Part of a small language model's weights.
Size: 13 layers, width 192, 6 heads of 32, MLP 384 SwiGLU, vocabulary 5748, 7.01M parameters.
Architecture: RMSNorm before each block, rotary positions, untied embeddings, attention and MLP in parallel.
Training: a variant of Muon for these matrices, 15861 steps.
MLP neurons of a small language model. Each row is named by its layer, matrix (gate and up: input weights) and neuron, and shows model dimensions 64-127. Each number is 200 + 20 x the weight over its row's rms, rounded and kept within 0 to 999. A neuron's up and down rows have the sign that makes its largest values positive.
Before each neuron's rows, "fires on" lists the tokens most often at its 100 highest values on Wikipedia text that the model never trained on.

fires on: " |", " (", "est", "ub", "i"
L7.gate318,179,166,187,206,230,206,229,215,206,192,166,213,171,193,184,180,200,210,221,217,206,225,221,183,202,183,213,207,186,220,187,204,193,186,248,213,187,207,202,208,198,225,193,168,204,236,131,208,215,194,221,223,184,190,213,161,202,219,194,213,201,169,214,169
L7.up318,193,178,213,216,182,176,178,178,182,165,197,159,185,159,172,195,181,211,169,187,188,204,210,197,164,204,199,225,222,224,185,214,214,204,189,163,215,198,215,172,196,186,199,217,214,187,208,186,180,218,197,225,196,223,149,230,190,199,179,231,160,170,211,189

fires on: "),", ")", "″", "\n", " when", "ig"
L3.gate90,179,197,185,200,197,229,219,191,199,186,156,228,191,174,188,188,223,223,182,223,203,181,201,204,210,178,215,214,154,218,205,194,216,203,175,220,186,210,203,199,224,150,189,231,218,220,207,242,171,189,207,236,196,231,207,154,166,189,171,171,193,220,208,217
L3.up90,208,231,177,194,251,175,212,214,189,175,199,212,232,186,181,220,209,191,174,219,228,211,219,239,176,207,231,154,204,190,242,202,199,218,212,195,221,181,204,150,235,199,216,225,212,193,195,252,215,165,187,169,177,185,191,209,192,178,189,199,183,202,214,214

fires on: " |", ",", "–", " or", " of"
L9.gate295,197,235,222,194,185,217,165,230,198,226,215,200,181,202,197,196,207,202,204,220,214,202,170,232,220,151,224,193,182,213,250,217,209,202,202,213,214,171,223,186,186,180,155,184,195,170,157,202,221,176,191,198,188,214,173,233,203,191,227,177,200,211,220,231
L9.up295,220,193,212,191,191,203,221,226,193,176,189,199,193,223,181,187,164,238,208,173,235,133,197,203,187,198,160,192,192,231,203,192,200,163,204,201,201,210,179,159,205,179,161,193,225,207,202,218,150,173,202,185,200,208,175,187,206,235,189,183,172,189,219,209

fires on: " |", "\n", ");", " on", ").", " Team"
L2.gate129,208,175,187,214,245,222,217,187,197,236,202,228,202,216,217,226,166,176,200,200,225,206,185,160,202,197,200,176,177,227,213,227,157,208,174,180,238,194,227,171,163,208,217,237,180,213,157,196,196,217,186,172,149,177,199,187,224,187,199,197,193,220,189,205
L2.up129,205,183,196,210,189,191,184,193,207,206,225,207,175,202,214,254,190,186,190,217,173,183,201,231,193,183,231,158,150,214,190,238,213,186,220,229,204,176,200,195,175,180,218,203,198,249,192,204,193,204,199,153,189,182,186,201,150,166,204,202,210,229,210,191

fires on: " there", " There", "It", "\n", " Bronze", ")."
L2.gate154,210,200,195,200,216,200,182,205,209,197,203,233,186,172,195,189,217,209,216,234,197,224,194,188,216,197,197,189,212,206,228,222,182,200,196,222,193,186,199,210,191,197,216,166,178,219,179,221,184,139,189,185,169,206,225,179,189,227,177,216,233,178,218,200
L2.up154,197,186,187,203,172,163,164,187,215,203,198,181,225,177,199,241,215,165,188,226,194,238,188,206,195,195,231,205,177,243,224,208,210,211,197,199,202,185,227,198,216,198,196,210,168,224,172,199,208,214,162,209,182,219,231,216,192,165,190,199,221,165,187,186

fires on: " in", " •", "==", "\n", "):", " is"
L2.gate116,204,196,182,203,233,182,198,204,184,189,211,187,213,190,175,218,203,212,179,224,207,241,229,162,197,192,222,208,204,239,180,240,173,218,202,182,205,197,197,187,216,202,210,217,180,206,192,213,213,194,195,197,202,194,205,210,230,198,184,152,203,206,229,184
L2.up116,194,199,216,218,228,232,215,208,202,188,220,200,231,179,226,171,180,174,192,162,210,201,185,232,208,216,164,204,213,205,177,212,182,208,199,189,223,197,170,189,202,187,228,209,209,189,187,237,178,201,219,179,176,187,217,201,209,206,201,216,184,229,205,197

fires on: " =", "|---|---|---|", "|---|---|---|---|---|", "|---|---|", " size"
L2.gate4,187,211,194,189,200,171,183,165,189,228,217,213,212,213,193,188,216,227,204,227,183,245,208,149,227,185,222,193,201,188,199,230,196,201,205,188,242,179,196,197,211,184,182,188,168,207,188,216,207,191,248,202,180,204,210,205,187,223,170,197,193,209,213,207
L2.up4,177,194,176,195,192,188,167,179,211,214,197,217,220,229,210,196,211,194,215,186,189,232,162,194,227,215,191,175,191,162,196,212,196,199,211,188,192,191,204,201,197,183,202,187,205,192,187,242,229,179,191,190,177,196,223,180,211,231,214,193,157,202,182,187

fires on: " exp", "p", "ri", "^{", "im", " ("
L10.gate317,190,212,215,191,237,209,148,172,183,205,200,175,224,213,196,219,203,199,197,203,237,207,181,197,203,186,164,193,197,215,210,225,213,211,222,226,196,218,236,207,174,200,190,213,253,200,212,199,197,173,173,222,204,249,208,220,212,150,205,176,213,202,212,202
L10.up317,195,223,177,190,170,222,164,211,218,212,183,147,178,192,231,189,197,240,208,189,225,202,193,212,189,213,205,200,204,222,181,207,171,195,209,188,237,240,202,223,203,194,183,221,204,205,211,192,163,173,191,221,208,212,195,186,189,182,217,186,215,180,188,220

fires on: "′", "°", ":", " of", " |", "\n"
L10.gate294,222,198,228,237,213,192,212,194,201,193,197,182,201,169,199,218,234,212,256,226,198,193,199,223,220,187,194,204,214,191,203,221,190,192,186,175,194,219,210,194,193,199,207,188,208,168,163,205,201,185,162,190,180,182,171,209,199,174,198,200,178,212,224,160
L10.up294,215,211,195,219,208,210,179,203,244,194,186,227,210,195,217,230,242,190,197,229,182,197,176,171,220,231,187,186,216,190,190,192,193,187,219,190,172,218,188,184,177,208,208,229,216,184,178,186,194,163,207,201,176,196,178,241,193,205,179,225,231,226,196,202

fires on: " and", ",", " &", " of"
L8.gate321,235,189,205,217,219,192,205,251,181,210,231,225,195,196,207,198,195,213,193,195,214,186,205,231,165,179,195,170,189,202,192,241,225,201,182,209,210,173,229,189,190,221,226,201,156,180,206,214,241,206,184,201,203,234,173,198,198,199,225,203,181,195,171,219
L8.up321,226,180,188,209,208,188,172,202,172,208,221,225,219,221,213,213,151,208,175,218,205,190,181,222,159,175,203,195,189,258,199,199,210,229,196,229,206,169,184,236,172,186,241,201,205,179,245,186,182,181,193,163,167,200,198,177,209,248,145,171,206,205,230,216

fires on: "a", ")", "]", "en", "u", " both"
L8.gate43,175,221,217,184,205,212,185,191,166,223,228,189,234,179,203,229,222,213,203,156,220,224,195,214,199,225,179,171,226,209,212,204,178,198,192,154,183,194,181,198,177,214,237,185,182,187,215,207,238,208,172,214,194,223,201,211,209,188,211,225,194,198,187,212
L8.up43,202,220,213,188,223,210,203,206,193,185,171,192,209,246,212,208,203,217,180,180,215,202,224,218,202,239,163,208,210,173,213,183,177,185,178,232,183,178,167,210,216,188,228,219,197,197,200,214,208,207,205,205,174,203,206,178,187,241,169,227,187,207,194,229

fires on: "-", "\n", " code", " called"
L2.gate196,175,180,240,200,224,222,183,225,185,180,198,202,194,225,188,207,153,184,203,210,184,227,199,197,221,175,177,191,206,188,193,225,190,193,180,207,207,222,209,189,194,218,187,252,239,233,206,222,191,217,179,208,185,218,212,215,176,187,216,235,178,231,186,176
L2.up196,203,196,223,194,234,231,213,225,170,214,219,196,213,222,148,204,205,198,223,198,190,226,218,188,220,207,185,181,214,185,188,191,188,188,174,185,222,218,219,168,188,188,161,201,186,226,187,225,200,157,156,170,227,221,197,226,187,188,177,240,206,225,219,203

fires on: "born", " –", " until", " from", " to", "–"
L9.gate316,171,200,195,191,186,185,206,202,235,187,197,222,197,178,218,219,190,205,208,219,195,225,180,207,227,215,151,211,185,220,185,212,182,205,222,162,196,185,202,205,198,186,198,235,231,191,185,219,188,204,201,179,183,180,194,146,191,200,219,210,208,241,221,252
L9.up316,217,167,216,216,207,203,183,209,201,197,200,186,179,201,159,181,184,206,227,213,187,241,204,184,183,187,204,229,191,225,232,187,200,219,149,208,197,219,187,193,197,223,215,229,224,214,202,175,164,207,199,192,196,198,161,195,195,192,221,222,174,236,176,191

fires on: " even", " often", " still", " usually", " already", "ately"
L2.gate276,193,199,184,196,198,212,186,184,176,215,170,228,202,179,214,186,166,222,198,187,196,227,196,185,218,188,154,230,202,188,214,226,206,203,211,227,188,217,196,164,188,229,203,209,213,190,207,235,195,184,184,201,221,197,187,194,200,205,215,185,210,178,205,188
L2.up276,195,205,211,203,196,186,164,178,161,207,202,199,233,166,201,219,228,215,228,214,233,178,222,186,188,173,187,180,199,200,196,186,211,161,193,225,189,171,173,129,207,184,228,195,168,208,221,188,208,196,200,172,176,189,196,195,200,220,164,207,213,184,224,175

fires on: "r", " record", "as", " mass", " foot"
L7.gate323,210,179,203,178,227,227,191,196,183,207,179,225,179,158,219,187,209,210,206,235,219,181,207,176,176,238,226,207,215,187,197,209,202,189,191,219,220,205,187,204,169,184,176,176,203,224,193,171,235,191,205,193,205,184,226,211,187,205,214,210,229,188,238,165
L7.up323,219,217,193,193,174,225,196,208,144,203,210,205,222,220,205,223,201,183,219,226,182,185,215,245,196,201,184,164,176,153,176,228,190,177,177,200,216,211,210,212,192,215,228,215,163,189,219,195,199,209,189,196,212,206,222,167,212,195,169,225,186,235,213,177

fires on: "'s", "s", "ley", "ris"
L10.gate168,183,191,189,175,203,262,202,226,169,208,191,232,204,185,220,209,186,176,215,188,238,220,192,217,189,208,190,216,223,202,233,177,171,208,181,199,211,184,219,220,204,215,169,203,216,192,191,217,220,200,222,221,184,235,203,224,221,161,173,199,197,191,206,235
L10.up168,234,206,172,178,181,201,207,222,205,204,182,195,208,207,178,186,201,214,201,201,208,234,178,215,221,212,180,216,166,237,176,203,197,175,216,228,200,213,184,219,218,211,218,256,197,207,195,206,227,177,192,191,175,178,195,229,242,193,200,252,181,190,166,201

fires on: ".", " part", " War", " number", " Episode"
L10.gate258,198,199,208,201,210,212,184,234,190,174,184,235,213,210,225,219,202,180,199,201,233,172,231,205,211,231,173,204,207,211,207,155,186,237,202,203,185,145,229,183,203,202,222,203,213,197,181,193,187,218,201,177,170,178,219,162,175,232,235,205,222,231,200,173
L10.up258,192,216,203,201,249,183,207,216,205,190,163,229,233,195,198,208,238,224,199,201,213,232,182,204,211,183,193,202,198,189,201,191,194,190,187,203,179,241,198,197,205,169,212,180,215,197,195,214,149,187,184,170,172,187,193,197,193,215,229,220,227,223,235,199

fires on: ":", ".", " Year", "vel", "\n"
L3.gate116,233,233,191,169,210,184,226,196,184,186,226,223,193,223,191,213,201,197,197,187,209,225,206,200,188,208,190,165,199,210,175,157,209,214,219,222,213,208,221,177,140,194,205,196,179,235,194,240,212,158,175,202,195,247,203,192,212,186,223,185,222,208,195,163
L3.up116,189,175,217,181,185,227,213,212,197,174,233,218,203,241,203,204,187,233,201,209,212,190,199,196,220,184,209,175,187,205,216,176,175,207,173,182,187,207,167,186,200,240,225,220,192,196,213,215,250,180,183,207,204,232,169,193,219,200,221,151,191,214,228,148

fires on: " on", " for", ".", " in", "age", " area"
L2.gate319,207,201,199,186,234,202,215,210,180,215,182,218,159,184,215,195,153,182,190,224,189,213,198,228,191,216,226,213,212,191,240,230,191,227,196,232,205,208,220,184,205,219,210,205,217,171,158,174,202,217,190,189,186,215,181,210,201,172,180,207,207,184,168,208
L2.up319,175,193,209,196,201,227,211,203,225,204,191,216,184,221,219,250,217,198,214,167,206,200,187,168,192,214,237,197,182,224,212,187,183,227,190,225,188,212,238,226,199,200,198,170,236,194,181,196,222,196,194,209,216,252,194,201,197,224,195,220,230,189,170,167

fires on: " ext", "st", " int", "ig", "ist"
L8.gate13,176,203,204,183,222,212,185,204,174,217,195,184,169,190,216,182,169,211,211,203,212,212,175,194,215,177,158,220,155,204,219,194,213,201,222,213,209,204,210,191,162,212,201,179,197,201,219,212,180,173,242,204,243,207,168,208,186,211,211,184,189,196,236,207
L8.up13,128,222,239,190,231,212,165,172,190,219,178,207,213,195,200,213,195,205,204,173,188,193,206,197,193,266,193,222,210,170,197,209,180,233,179,187,213,208,204,174,204,185,189,201,191,213,213,199,216,211,217,178,180,217,206,193,208,184,176,160,229,198,178,163

fires on: " the", " of", " s", " election", ",", " f"
L10.gate141,203,227,197,208,230,195,212,212,169,216,183,201,172,204,161,205,158,175,208,219,154,218,222,187,222,213,192,205,202,218,178,212,213,199,160,161,193,218,208,185,204,227,216,211,178,197,186,196,182,182,220,230,192,169,199,193,227,182,197,194,189,193,192,194
L10.up141,182,189,193,209,200,194,188,193,199,172,204,190,189,182,206,181,214,219,199,210,188,185,207,225,189,199,192,207,213,234,207,189,161,213,165,183,190,176,186,165,237,179,165,202,168,181,164,180,218,198,180,183,208,161,171,182,185,220,197,203,208,219,178,188

fires on: " dist", " released", " named", " Bh", " made"
L2.gate311,213,224,230,225,193,174,193,208,190,207,177,213,205,185,199,230,216,239,200,182,204,167,205,176,237,203,209,183,218,225,156,211,203,186,201,181,194,237,143,182,167,213,203,212,204,206,195,193,225,185,191,190,193,219,214,191,177,232,204,180,215,221,176,195
L2.up311,203,203,211,196,208,188,206,203,192,184,182,185,192,194,192,202,212,185,198,170,190,164,184,199,228,187,210,163,166,207,163,146,193,168,232,163,177,219,213,189,200,221,222,215,215,227,167,196,211,167,200,171,177,214,213,186,185,212,232,225,199,171,191,170

fires on: " (", "°", " species", "Species", " 0", "–"
L2.gate246,207,227,208,193,224,224,190,176,221,218,180,213,215,198,225,199,207,227,197,236,169,248,233,165,226,154,214,184,212,194,195,177,210,204,171,223,201,184,175,233,177,198,194,156,208,204,215,242,208,206,233,212,173,196,213,197,213,207,200,213,223,236,218,215
L2.up246,168,197,187,195,196,191,202,176,200,185,234,210,199,153,253,189,228,201,240,188,168,198,254,199,209,184,219,197,225,244,212,211,202,206,174,218,189,222,181,186,208,184,222,207,246,190,198,241,209,171,215,194,211,204,199,204,195,203,193,205,182,194,216,216

fires on: " be", " h", "ly", "-"
L9.gate216,194,179,188,177,176,216,180,192,198,197,210,205,178,193,210,226,211,244,231,184,179,189,221,187,222,203,177,194,196,224,200,191,198,197,189,202,171,228,173,186,180,184,204,237,229,208,192,183,192,181,218,175,222,208,162,200,203,213,214,204,204,219,182,215
L9.up216,184,201,213,207,185,182,198,176,203,214,227,191,206,183,171,200,173,239,224,171,165,169,199,202,183,194,221,211,168,175,212,171,199,192,217,199,182,187,160,144,244,199,209,223,171,237,216,183,210,173,191,190,187,217,195,194,228,221,218,215,216,224,217,204

fires on: " to", "ay", " on", "ics", "les", " in"
L3.gate126,198,229,223,174,200,231,204,210,204,202,217,242,205,175,182,208,196,194,216,233,144,223,219,198,183,228,195,222,202,194,187,241,210,204,204,175,192,195,204,195,199,169,196,207,223,208,209,199,145,225,219,179,191,225,180,208,183,200,200,240,212,197,230,208
L3.up126,173,180,196,181,213,211,190,200,252,206,233,204,210,213,202,223,208,191,187,211,204,202,215,218,186,227,189,225,246,214,223,210,164,232,200,194,223,187,203,219,199,170,176,193,218,176,171,234,195,233,220,234,186,189,208,204,199,226,219,210,187,188,208,192

fires on: "\n", " code", " War", "sq", " •", " At"
L7.gate274,192,192,192,182,253,211,238,207,222,209,221,193,208,183,210,203,159,146,205,176,197,231,189,220,191,204,200,215,189,181,177,248,170,236,198,194,200,234,218,198,207,179,169,204,195,204,203,214,179,188,174,202,175,243,157,218,211,168,212,208,224,229,178,189
L7.up274,180,187,238,174,201,194,223,197,202,231,198,205,202,210,205,226,185,199,203,236,222,222,187,246,216,166,201,182,189,218,213,196,216,195,185,165,205,218,192,194,210,198,189,227,183,214,184,231,163,223,176,218,207,207,203,198,190,192,225,207,203,178,192,195

fires on: " Best", " in", " –", "==", " for", " -"
L3.gate272,228,173,207,206,216,203,183,193,237,212,158,196,173,195,223,192,156,176,171,160,231,193,206,219,197,192,221,178,159,219,216,212,207,191,187,219,208,214,230,195,165,191,216,209,200,176,164,168,185,188,173,188,200,218,183,199,180,199,191,204,206,180,184,184
L3.up272,171,194,230,167,190,218,182,197,212,176,221,202,229,196,215,171,212,201,212,164,232,181,216,181,235,196,205,222,224,195,190,204,188,228,209,188,190,181,203,159,180,196,170,197,223,201,202,225,230,195,177,243,181,213,202,189,200,171,224,200,214,208,168,208

fires on: " at", " |", " in", ":", " of", " from"
L10.gate285,183,188,173,214,177,202,167,244,199,230,173,193,194,229,219,207,230,193,179,182,216,190,235,244,202,193,227,208,211,220,180,191,250,179,165,182,213,238,181,220,153,237,158,213,189,217,193,206,228,194,197,197,194,208,185,189,204,189,221,168,186,219,188,203
L10.up285,202,215,197,210,206,210,206,209,176,222,194,209,181,176,174,173,245,219,165,200,199,172,225,190,177,225,226,200,237,231,179,225,220,225,223,188,151,202,205,223,180,184,212,200,177,198,197,207,200,181,218,178,211,219,199,205,206,224,243,209,157,191,189,211

fires on: "\n", " known", ":", " Time", " in", " a"
L3.gate71,189,227,215,214,189,213,199,219,198,173,206,205,166,207,195,203,193,251,220,209,196,208,191,184,234,189,230,207,176,187,233,199,183,197,174,215,169,193,175,203,198,170,190,208,214,162,214,190,226,193,201,218,175,180,164,217,215,203,177,186,202,240,205,231
L3.up71,173,190,222,195,225,203,171,161,222,181,213,210,194,202,191,196,225,179,225,196,166,217,183,206,219,211,197,216,223,224,203,193,182,200,193,183,167,176,206,183,219,201,216,207,185,197,215,218,162,199,234,197,180,213,214,225,204,170,186,219,231,203,219,226

fires on: ".", "°", ":"
L10.gate288,225,224,204,207,188,206,236,193,188,202,187,217,214,168,228,203,233,188,182,190,198,234,222,235,237,184,198,219,247,203,194,174,195,221,185,215,228,180,185,163,190,176,204,165,207,161,163,213,220,194,214,198,193,199,209,182,196,189,203,257,207,208,183,163
L10.up288,204,186,183,227,220,223,196,191,191,177,193,181,192,177,220,188,197,193,190,221,195,235,197,177,246,184,212,222,209,188,172,226,164,206,207,227,154,209,203,210,199,200,200,219,190,168,168,215,198,153,221,203,208,207,197,231,202,192,206,233,195,218,237,198

fires on: " |", " m", "oubles", " in", " win"
L7.gate244,220,205,222,154,221,200,222,232,202,207,231,200,219,192,168,180,220,157,203,207,195,170,204,221,168,192,176,166,153,168,190,199,195,225,193,148,214,192,244,230,216,204,197,190,186,219,178,230,183,204,165,177,217,201,193,174,182,177,206,198,188,198,225,194
L7.up244,205,196,220,183,195,235,200,195,216,216,234,195,199,203,214,163,163,189,208,172,214,170,211,214,199,206,224,171,168,234,189,211,191,225,185,190,192,207,230,203,209,222,219,219,205,205,185,249,186,205,203,198,211,203,230,205,228,175,223,161,199,181,187,203

fires on: "-", ":", "m", "ri", "n", "r"
L7.gate234,204,177,181,177,199,206,185,189,216,185,201,201,214,192,238,213,206,152,225,207,211,224,202,205,198,193,202,196,200,180,213,214,224,202,216,244,225,218,223,219,168,210,177,211,218,206,227,179,203,191,172,196,190,217,225,177,220,199,226,200,165,223,204,189
L7.up234,185,202,217,204,206,197,215,214,213,174,208,194,209,214,187,207,179,191,206,193,246,202,237,213,207,204,210,212,168,186,166,213,168,204,255,226,202,172,211,216,185,203,226,175,188,188,211,202,199,172,210,214,189,236,248,189,225,187,197,167,212,176,210,173

fires on: " such", "B", " following", " next", "w", " same"
L10.gate147,207,189,223,199,202,171,207,204,189,178,205,214,201,201,236,225,205,197,195,214,188,154,214,195,203,201,206,211,196,208,241,229,180,210,204,218,188,210,182,206,170,212,221,209,179,181,193,193,185,176,200,203,165,145,174,205,211,249,186,169,178,229,187,205
L10.up147,183,207,226,207,205,195,185,203,193,171,174,236,223,189,167,245,212,200,177,176,190,184,207,217,221,184,208,212,176,157,210,191,201,168,204,190,185,196,177,153,206,225,205,190,210,234,202,224,216,206,198,228,181,181,192,220,208,183,187,202,185,196,189,180

fires on: ",", "as", "is"
L8.gate24,170,197,205,214,198,212,206,196,184,211,204,175,192,201,192,170,147,230,199,206,181,193,162,190,203,202,204,171,197,198,233,210,202,191,188,208,183,178,182,193,175,168,175,158,242,171,213,189,242,170,202,208,201,208,208,192,172,198,215,190,231,178,202,191
L8.up24,209,210,182,194,203,194,212,197,172,235,177,229,247,214,212,171,188,194,213,225,217,198,182,218,204,175,166,200,197,194,215,173,207,208,188,209,216,206,182,171,214,212,227,195,183,228,189,189,225,223,205,212,182,215,183,188,225,197,202,186,200,199,222,188

fires on: " |", " season", " playing", " dr", " in", "|"
L2.gate48,221,187,193,156,245,235,201,201,186,176,229,235,183,208,186,168,169,186,221,186,224,144,216,215,191,227,197,178,172,194,203,184,181,203,171,219,189,181,242,220,202,178,214,225,185,185,191,238,178,175,192,163,188,206,208,185,210,181,195,183,206,184,236,186
L2.up48,151,188,211,164,241,203,190,188,171,189,219,189,217,182,217,180,184,194,173,178,208,177,203,183,205,214,170,194,176,202,167,208,196,212,216,220,197,197,201,184,215,224,211,182,152,163,206,229,221,156,211,193,182,199,200,175,219,221,196,200,177,224,191,236

fires on: "as", "ter", "et", "ch", "g", "emb"
L8.gate174,182,182,158,214,189,175,153,197,200,247,219,196,154,204,185,202,207,153,220,217,181,181,189,190,220,179,159,190,172,177,181,194,225,213,228,215,212,177,198,190,208,186,162,166,195,201,189,225,239,180,203,203,188,203,193,198,173,185,197,188,200,196,220,170
L8.up174,172,204,225,219,193,191,206,191,217,222,232,197,215,190,208,171,189,190,219,202,204,222,211,211,190,187,241,163,166,176,194,195,213,234,176,204,228,185,202,189,208,219,222,200,212,254,249,165,203,187,204,235,231,191,204,207,204,192,201,207,236,204,231,209

fires on: " |", " air", " single", "|", " released", " list"
L2.gate323,222,195,212,195,230,216,227,195,229,215,166,238,168,208,215,172,160,210,194,165,194,174,193,244,190,193,215,168,167,205,224,218,213,219,184,209,192,198,212,207,197,195,209,217,184,163,208,204,164,165,202,177,185,212,194,187,208,195,209,211,209,194,180,186
L2.up323,167,173,216,191,201,217,201,207,191,200,169,165,215,201,206,203,186,212,168,188,231,160,197,188,231,195,208,231,212,183,150,191,202,223,193,225,197,190,175,201,212,183,195,177,186,201,210,221,185,211,205,190,200,193,219,183,204,175,220,155,208,199,161,208

fires on: " of", " is", "==", " a", ":"
L8.gate133,180,228,171,203,211,197,195,187,181,178,238,185,254,251,185,211,251,183,208,227,230,255,203,210,184,189,193,226,209,223,235,207,159,190,179,247,165,200,191,230,198,177,206,206,170,207,214,243,181,179,212,216,181,173,193,158,197,179,199,189,196,233,232,190
L8.up133,177,221,226,195,202,173,200,178,212,173,195,226,186,205,188,200,217,225,188,175,215,173,218,220,201,196,195,223,199,227,176,213,204,231,195,193,215,185,192,179,220,137,193,160,217,190,195,219,178,161,242,202,188,206,216,238,224,199,175,203,182,224,205,184

fires on: " .", " −", ".\"", "\"."
L2.gate36,172,203,179,217,228,212,175,222,205,204,169,225,199,187,227,214,232,215,188,211,199,237,228,203,221,185,187,200,203,251,188,207,205,199,230,185,225,197,196,206,212,211,213,214,197,193,192,231,222,205,227,216,169,182,223,228,209,217,192,192,213,185,195,189
L2.up36,177,199,185,210,209,184,213,219,221,183,207,198,178,166,215,212,188,184,188,203,175,197,215,202,183,185,222,188,189,208,192,216,192,194,211,176,221,207,183,211,211,180,236,219,208,213,237,245,208,176,228,206,209,167,192,175,192,209,206,183,268,185,213,212

fires on: "\n", " |", ")"
L9.gate197,175,203,199,211,235,196,228,220,192,176,141,172,238,220,200,210,179,223,209,214,206,193,188,175,221,200,218,225,167,216,185,201,214,169,179,205,217,202,203,186,176,175,179,213,243,178,199,202,194,178,219,183,184,220,228,190,195,256,197,223,182,195,239,185
L9.up197,209,229,179,198,199,204,212,213,241,208,169,196,216,190,157,191,190,211,190,184,209,196,242,246,221,203,233,154,204,216,209,231,169,163,217,209,181,183,223,228,169,192,228,195,181,248,205,228,243,201,205,202,214,179,214,190,200,202,200,205,187,194,219,213

fires on: " |", "|", " game", " series", " 100", ","
L7.gate379,219,192,216,197,220,216,196,181,237,201,190,211,192,205,199,193,182,168,182,194,204,149,209,238,175,192,185,204,140,189,232,184,179,193,203,229,188,188,204,188,195,181,232,225,178,175,218,230,167,183,183,189,198,215,198,145,205,182,209,225,211,187,218,213
L7.up379,206,167,197,215,187,202,180,202,226,194,204,228,214,175,200,188,161,186,190,169,174,170,192,168,209,177,198,201,163,233,173,199,231,229,176,195,206,184,232,174,189,194,202,184,175,169,231,256,189,211,206,214,196,206,246,212,202,204,221,180,244,187,200,172

fires on: " Al", " al", "ah", "at", "e", "h"
L7.gate38,192,189,171,228,203,180,188,196,207,199,183,178,242,175,162,211,184,191,216,192,176,210,204,204,199,219,201,199,218,182,210,212,184,227,150,181,168,214,182,208,156,238,194,207,208,228,219,196,178,193,210,220,210,216,180,210,195,215,227,205,192,210,185,191
L7.up38,227,222,185,183,200,181,185,178,220,194,204,165,206,205,215,200,236,182,203,198,197,236,165,200,205,175,164,178,220,184,210,169,186,164,195,208,195,224,218,213,172,232,174,214,179,224,226,189,206,201,192,220,197,187,224,197,185,223,235,194,211,235,230,216

fires on: ":", "p", " of", "ri", " h", "the"
L8.gate72,227,195,206,187,219,220,195,233,197,255,243,227,184,197,207,196,188,192,171,212,175,216,187,214,207,185,205,187,175,184,182,211,176,214,218,219,186,181,187,223,181,210,236,212,211,201,198,175,192,177,197,173,195,227,229,218,211,173,225,186,193,194,215,200
L8.up72,200,223,217,223,215,203,215,202,185,207,210,194,167,217,210,214,189,228,210,184,250,188,209,184,193,199,203,177,198,202,156,203,208,180,182,207,205,194,197,203,167,221,225,255,182,160,209,210,153,157,221,194,205,181,174,194,190,217,171,189,219,184,207,186

fires on: " (", " in", "°", " |", "′", ","
L10.gate218,197,222,198,206,224,222,168,227,190,215,178,225,239,177,185,206,225,227,189,182,217,203,229,203,226,233,194,213,211,220,201,240,249,186,181,229,221,211,220,203,200,219,240,202,206,213,171,216,210,188,191,177,197,248,211,222,191,207,222,207,204,228,189,219
L10.up218,211,204,224,179,205,171,230,172,194,194,211,222,236,180,169,176,222,204,189,221,214,193,176,154,186,211,199,189,187,231,218,194,221,220,219,202,202,194,195,208,184,219,196,215,180,204,200,195,161,225,205,161,225,225,193,183,227,217,229,211,211,233,190,219

fires on: " Sh", " R", "Q", " Q", " Ch"
L3.gate230,211,207,196,219,173,227,195,222,185,187,167,223,193,190,220,172,209,169,218,245,189,198,130,239,189,208,233,194,202,155,238,206,212,226,195,195,166,207,194,175,184,209,173,183,195,165,186,239,193,207,184,194,188,188,239,186,184,206,160,187,169,235,214,200
L3.up230,177,177,208,240,169,166,213,199,185,174,220,194,161,208,166,189,208,213,192,241,213,204,198,215,202,191,185,203,183,170,208,178,215,191,193,239,201,212,205,192,216,235,201,203,202,194,207,204,227,203,190,215,180,233,230,226,200,201,204,184,127,221,213,222